From a checkpoint of a small transformer trained on Wikipedia: rotary positions.
MLP neurons of a small language model. Each row is named by its layer, matrix (gate and up: input weights) and neuron, and shows model dimensions 96-191. Each number is 128 + 24 x the weight over its row's rms, rounded and kept within 0 to 255. A neuron's up and down rows have the sign that makes its largest values positive.
After each neuron's rows, "fires in" lists the words (lower case) most often at its 100 highest values on Wikipedia text that the model never trained on; "fires after" lists the tokens most often just before its 100 highest values on Wikipedia text that the model never trained on. A number after a token or word is its count.

L7.gate343 [147 147 110 120 109 107 101 116 133 118 103 175  82 178 125 117  92 134 147 113 137 147  94 141 107 131 171 134 178 119 171 132 133 167 135 143 127 147 160 120 143 133 115 155 112 137 144  68  95 126  78 163 145  73 128 108 126 165 158 107 110 183 158 100 139 134  87 125 143  84 154 161 157 143 132  97 138  85  74 133 123 134 121 128 120 149 124  90 113 109 120 165 112 125 124 136]
L7.up343 [104 140 136 117 101 134  94 115 163 147 160 123 117 123 132 156 126 120 124  96 134 145  88 142  95 149 155 130 119 140 131 121 127 169  78 140 152 174 110 135 148 107 109 141  99  93  85 120 188 140 140 139 121 136 137 127 134 155 157 132 145 127 158 120 109 102 171 145 127 135 122 126 171 136 113 143 154 115 133 125 121 206 145 116 102 146 141 110 128 151 138 167 184 146 127 133]
fires in: "a" 41, "period" 6, "an" 4, "held" 4
fires after: " as" 34, "i" 8, "er" 7, " he" 5

L3.gate154 [103 117 147  86 133 151 110 101 129 123 126 149  96 144  91 111 113 115 132 131 125 144 111 120 141 122 100 131 188 140 126 127 133 191 132  93 122 120 111 110  87 121 105 122 159 150 108 124 118 123 155 167 149 102 116 153 125 144 112 134 102 125 154 122 111 125 154 159 118 143 147  69 115 106 112  81 109 143 103 165  92 128 109 183 114 140  99 130 149 122 177 148 144 125 111 114]
L3.up154 [126 152 118 137 129 136 147 117 102 109 122 153 197 109 139 109 166 109 140 165 134 141 142 136  92 112 125 130 138 135 119  93 102 118 149  95  98 127  97  98  99  75 118 207  97 121 138 128 113 140 145 112 132 118  73 149 158 128  78 140 146 147 166 114 107 103 122  96 114 136 143 139 125 172 140  92  99 115 131 135 133 134 117 135 126 100  86  90 120 101 134 109 184  93 139 136]
fires in: "east" 23, "west" 22, "north" 16, "south" 12, "northwest" 6
fires after: " E" 15, " n" 13, " w" 9, " W" 9, " e" 8

L11.gate450 [137 120 109  86 116 141 135 130 152 131 137 112 152 119 178 127 114 142  96 100 109 179 150 147 127 149  88 120 134 131 142 144 179 158  66 118 155 157 111 126 120 144 137 151 136 110 114 125 138 127 110 130 139 121 122 150 133 138 126 150 116  90 140 102 112 126 124  87 118 132 125 111 149 122 129 163 141 118 189 181 139 135 174 141 124 112 138 184 114  87  86 132 110 137 140 115]
L11.up450 [155 106 131 125 124 116 119 120  86 154 119 137 127 138 129 119 106  96 112 138 121 150 101 164 129 148 140 170 118 163 136 168 115  86 144 158  89 152 136 125  83 135 124 191 146 125 174 142 176 113 158 111  99 115 107  91 121 117 120  88 112 150 127 141 112 131 104 126 112 111 104  88 119 128 102  90 155 135 138 123 108 165 109 185 153 138 125 132 105 152 157 107 114 116  87 134]
fires in: "the" 65, "as" 9, "s" 8, "a" 6
fires after: " was" 22, " as" 10, " of" 10, " is" 9, "ed" 9

L3.gate53 [ 80 126 141 100  98 143  90 131  77 128 176 142 103 138 112 128 120 147  34 153 103 101 125 142 122 143 121 108 116 160 163 107 139 138 124 143 145  84 117 172  82 133 161 124 111 141 140 176 132 135 103 118 137  88 111  73 110 140  64  90  69 130 131 133 122  94 106 140  84 114 114 106 151 152 151 119 141 160 138 116 140 153 115 138 144 124 153 108 145 130 122  81  91 103  97 109]
L3.up53 [144 175 132 126  88 170 154 114 116 121  95 124  67 154 133  88 169 155 118 124 129 117 103  88 135 120 133 129 114 142 128 149 149 133 123  96 134 137 142 142 147 126 131 139  98 155 147 114 132 106 129 129 109 130 175  86 143 123  83  99  78  94 106  85  99 125 119 127 145 151  77 164 131 120 145 106  76 162 103 161 102 130 121 142 149 187 138 159 111 113 119 116 107  76 148 157]
fires in: "of" 17, "development" 15, "developed" 10, "pakistan" 6, "european" 6, "electronic" 4
fires after: "vel" 33, "ist" 7, "pe" 6, "ag" 5, "ing" 4, "ron" 4

L7.gate393 [ 69 103 132 153 113 148 114 151 150 125 105 126  86 120 125 124 119 123  92 134 122 139 135 160 111 159 136 177 135 132 163 124 119 124 139 122 158 113 128 133 147 163 141 118 177  98 125 126 116 134 121 128 134 156 101 130 110 130 150 159 175 136 104 105 142 129 135 125 166  89 104  95 144 109 133 124  82 153 141 149 148 155 144 156 131 159 109 102 139  87 123 127 149 161 159 134]
L7.up393 [117 176 116  93 182 116 118 128  91 131 136 117 102 117 167 134 131 152 126 135 134  82 131 119 109 107 109 103 111 118 161 146 108 113  95 174 132 152 126 129 136 108 114 146  80 132 167 148 137  84 137 129 156 131 114 120  95 137 138 151 113 131 118 120 181 112 143 124 139 115 144 109 152  71 108 142 122 129  81 123 114  90 140  64 119 104 125 106 116 170 147 165 135 146 137 127]
fires in: "a" 30, "the" 20, "is" 11, "an" 9
fires after: " is" 21, "," 13, ")" 12, " was" 5, ")," 5, " by" 4

L7.gate6 [ 91  94 166 129 125 122  70 128 195 126 156 109 114 122 123 131 201 102 115 103 141 105 120 139 150 155 107 124 107 110 107 149 113  94 100 119 176 107  95 149 124 103 124 145 124 138 194 129 118 122 129  92 138 128 111 135 158 159 119 147 117 124 110 161 139 134 125 112 162 106  79 124 105 100 131 146 113 102 123 136 146  96 116 136 119 130 138 146 161 114 116 155 132 110 138 103]
L7.up6 [135 131 130 121  82 136 147 136 117 134 129 108 158 172 154 161 118 156 151 124 146 130 151 132 127 156 172 120 144 109 125 171 125 136 104 187 123 132 108 151 111 105  96 119 101 144 132  96 146 133 129 132 109  93 124 127 158 128 184 147  78 120  86 132 129 117 145 135 135 111  66 136 133 100 172 126 117 127 111 125 135 152 104 129 169 109  85 158 140  91 161 122 152  97 107 122]
fires in: "she" 23, "where" 13, "as" 9, "sheet" 6, "initial" 5
fires after: "." 20, "," 16, " in" 9, "A" 8, "|" 7, " s" 5

L3.gate32 [168 191 133 128 161  91 121  96 141 123 108 131 120 157 119 103 121 114 160 106 142 105 124  93 113 108  86 155 131 148 127 134 149 149 156 135 126 134 103 155 119  96 119 120 112 154 113 139 152 134  90 114 116 132 161 143 138 117  70 130 101 143  81 112 153 131 131 184 120 158 141 121 148 121 155 127 162  89 153 151 104 106 171 109 109 140  77  77 132 112 110 141 141 155 178 107]
L3.up32 [ 97 150 161 143 136 104 117 146 148 111 131 147 159 134 124 166 110 129 131 119 116 153 166 120 138 149  88 110 120 133 144 114 144 105 150 160 136 148 148 145 154  86  92  68  99 141 154 146 111 117 128 147 103 131 114 109 134 133 132 141 114  99 128 112 146 112 168 133 127  96 150  90 145 120 139 135 106  96 154 131 117 164 130  84 180 149 129 136 105 128 153  91 106 159 122 174]
fires in: "1" 45, "1st" 5, "section" 5, "subsequently" 4
fires after: " " 44, " S" 7, "ect" 6, "se" 6, "ess" 5, " (" 5

L11.gate41 [113 174 123 112 144  97 135 162 131 156 164 130 112 176 113 156 196 151 146 128 106 137 131 116  70  88 100 183  87 135 173 128 111 109  93 105 132 113 137 153 136  84 115 195 135 107 111 123 134 129 124 124 144 162 150 159 122  89 159  98 114 168 122  78 139 145 161 141 160 133 142 125 125 152 157 109 150 115 148 160 139 137 140 118 103 137  94 157 129  72 125 151 132 114 121 161]
L11.up41 [127 126 114 123 167 162 147 116 156 104 128 149  98 113 132 124 140 108 124  86  68 156 113 105 145 105 138 110 145 107  95 109 144 128 139 125 131 147 103 108 108 135 169  90 139 102 152 118 158 113 121 138 103 113 134 130 122 143 129 112 113  98 100 154 153 122  82 128 132 143 136  97 114 129 147  33 119  61 114 132 133 136 188 128 111 147 129 131 132 119 129 144 157 127 139 164]
fires in: "4" 26, "1" 22, "2" 7, "47" 6
fires after: " " 75

L2.gate203 [132 121 137 133 152 159 147  99 118 149 112 101 142 103 120 170  78 123 137 102 124 110 113 126 106 166  87  98 127 147 123 110 146 118 130 168 137 140  76 107 129  63 110 100 102 106 144 164  91 105 127  80 131 138 123 104 134 179  86 134 164 105 114 148 125 120 150 114 144 138 128 115 110 130 144 117  97 128  88 145 149 117 133 153 136 115 132 156 133 108 121 155 131 106 161 123]
L2.up203 [136 148  75 105 144 158 142 141 167  94 118 135 126 124 167 153 126 128 157 127 142 137 141 110 184 159 148 117 118 132 145  90 141 145 129 126 110 110  91 113 135 154 121 113  94 118 127 120 125 104 117 177 131 149 109  93 116  95  77 140 106 111 132 119 167 105 164 112 107 127 156  94 104 154 111 166 122 140 112 127 132 101 125 134  86 108 146 115 106 111 146 149 113 119 120 140]
fires in: "described" 23, "description" 10, "stated" 10, "describing" 6, "maximum" 4
fires after: "im" 17, "c" 17, "rib" 15, " st" 12, "ri" 11

L10.gate36 [ 93 142  98  91 139 112 139 129 120  72  96 103 157 117 157 111 138  99 105 108 157 154 144 143 119  87 153 161 149 158 163  93 191 140  90 125 113 123 149  95 148  90 146 111 110 156 124  94 138 152 129  94 127 152 107 134 108 151 115 132 141 123  96 168  88 113 165 101 164 100 101 164 137 100 122 132 133 107 117 102 126 142 143 154 147 138 186 117  87 133 143 136 155 148 130 144]
L10.up36 [ 83 106 109 189  91 130 122 156 151 138 133 195 108 178 121 105 115 135 145 146 118 103  76 144 110 160 160 115 127 121 118 135 123 101 128 146 120 124 112 120 155 153 134 129 135 132 149 120 143 110 130 155 116 132 103 110  91 143 148 157 109 131 119 118  95  96  95 128 157 133 146 117 131 133 109 150 152 143 124 109 141 105 151 178  96 108 127 127 140 125  94 159 140  88 141 150]
fires in: "a" 81
fires after: "," 11, " of" 10, " in" 9, " by" 8, " and" 7, " as" 6

L8.gate107 [112  98 171 119 124 142 115 111 108 143 113 130 127 115 133 135 151 134 120 108 169 125 145 110 148 201 143 117 145 118 114 153 129 107 108 141 161 135 144 130  95 116 112  98 160 144 153 150 103 146  89 147 133 153  78 141 130 156 136  85 134 126 144 109 132 131 105 104 116 126  75 131 157  85 109 187  92 129 101 152 142 168 110 104 103 113 164 130 144 125 146 115 146 124 112 124]
L8.up107 [137 124 147 136 128 144  93 148 103 152 153 176 116 122  84 123 110 111 129 106 162 117 149 145 131 109 108 111 110 136 103 112 128 126 104 116 127  85 140 113 101 133  94 131 116 114 133 120 150 181 155  99 152 147 107 125 123 160  78 109 108 111 100 166 117 130 124 164 152 122 134 185 166 117  94 141  98  98 145 133 109 151 131 140 123 186  84 132 113 148 108 121 148 108  97 111]
fires in: "it" 96
fires after: "." 39, "," 14, " that" 7, " but" 7, "I" 4

L2.gate349 [143 127 123 141 146 117 145 141 106 118 112 125 120 145  89 123 140 111 140 143 158 147 123 128 116  75 139 120 113 108 127 109  93  67 120 168 117 109  89 155 184 137 146 132 100 126 144 114 163 124 143 137 141 155 149 106 121 125 128 162 128 119 118 119  50 160 153 100 122 122 140 152 132 141 195  99 122 113  99 150 119 155 110 147 136 135 164 128 123 142 104 151 144 159 155 128]
L2.up349 [165  99 102 135 121 163 134 113 142 135 132 138 121 114 126 119 106 110 141 115 127 139 142 101  97  89 109 119 141 182 123 110 102 123 120 114  68 126 148 156 166  91 114 106 111  99 128 140  91 131 180 140 113 156 139 114 134 164  98 156 122 115 126 116 153 122 158 148 124 118  95 149  90 123 119 127 116 109 115 121  99 147 140 125 152 167 137  95 111 163 147 150 148 115 154 151]
fires in: "built" 16, "version" 16, "silver" 14, "princess" 7, "10" 4, "point" 4
fires after: "il" 32, "ers" 18, "in" 7, "oin" 6, " F" 4

L11.gate294 [138 145 105 117 113 135 108 141 151 132 167  87 120 130  83  93 145 119 122 139 124 120 119 113 122 132 123 139 145 104 147 115  84 110 129 116 104 118 150 162 141 133 135 141 114 107  90 165 103 122  92 102 161 125 106 116  96 120 117 116 108 112 110 110 129 131 127 110  78 121 128 137 109 151 122 107 152  90 170 106 108 137 128 113 134 139 161 141 105 100 103 175 134 107 144 127]
L11.up294 [ 91 122 117 153 158  75 140 109 110 150  95 160 135 137 149 149 152 128  97 155 153 128  88 171  91 101 107 181 158 100 129 170 131 107 106 122 131 122 111 130 122 101 184 164 120 160 141 141 139 110 134 103 113 150 124 173 156 187 156 139 135 112 123 103 104 148 148 126 146 136 148 151 123 128 151 132 123 112 120 124  78 140 144 142  79 119 107 179  99 144 133 138 137  96 135 141]
fires in: "2" 24, "1" 21, "3" 10, "4" 7
fires after: " " 52, " (" 9

L9.gate69 [141  74 129 139 107 149 112 157 140 136 140 138 138 136 110 174 131  67 125 120 146 149 108 150 158 128 122 149 116 118 132 134 115 144 118 110 132 115 143 134 134 144 133 145  86 140 143 169 108 104 123 109 155 123 100 125 139 171 190 178 161 117 112 184 142 152 148 122 144 148 101 131 106 134 130 117  85 117 113 124 138 152 122 136 133 152  76 142 136 108 161 155 110 143 140 145]
L9.up69 [131 162  98 163 173 149  86 119 131 142 108 185 142 121 151  96 121 145  81 163 132 169  90 156 110 106 116 113  86 161 173 129 105 156 107 127 116 173 133 163 151  88 115 116 156 129 118  83 103 129 110 151  99 141 121 126 110 150 124 121 103 166 123 136 130 169 128 136 162 133 124 113 162 126 128 141 133  98 111 132 115 121 134 172 106  98 147 106 114 139 155 119 134 149  92 178]
fires in: "a" 26, "the" 24, "one" 5
fires after: "," 33, " in" 10, " is" 7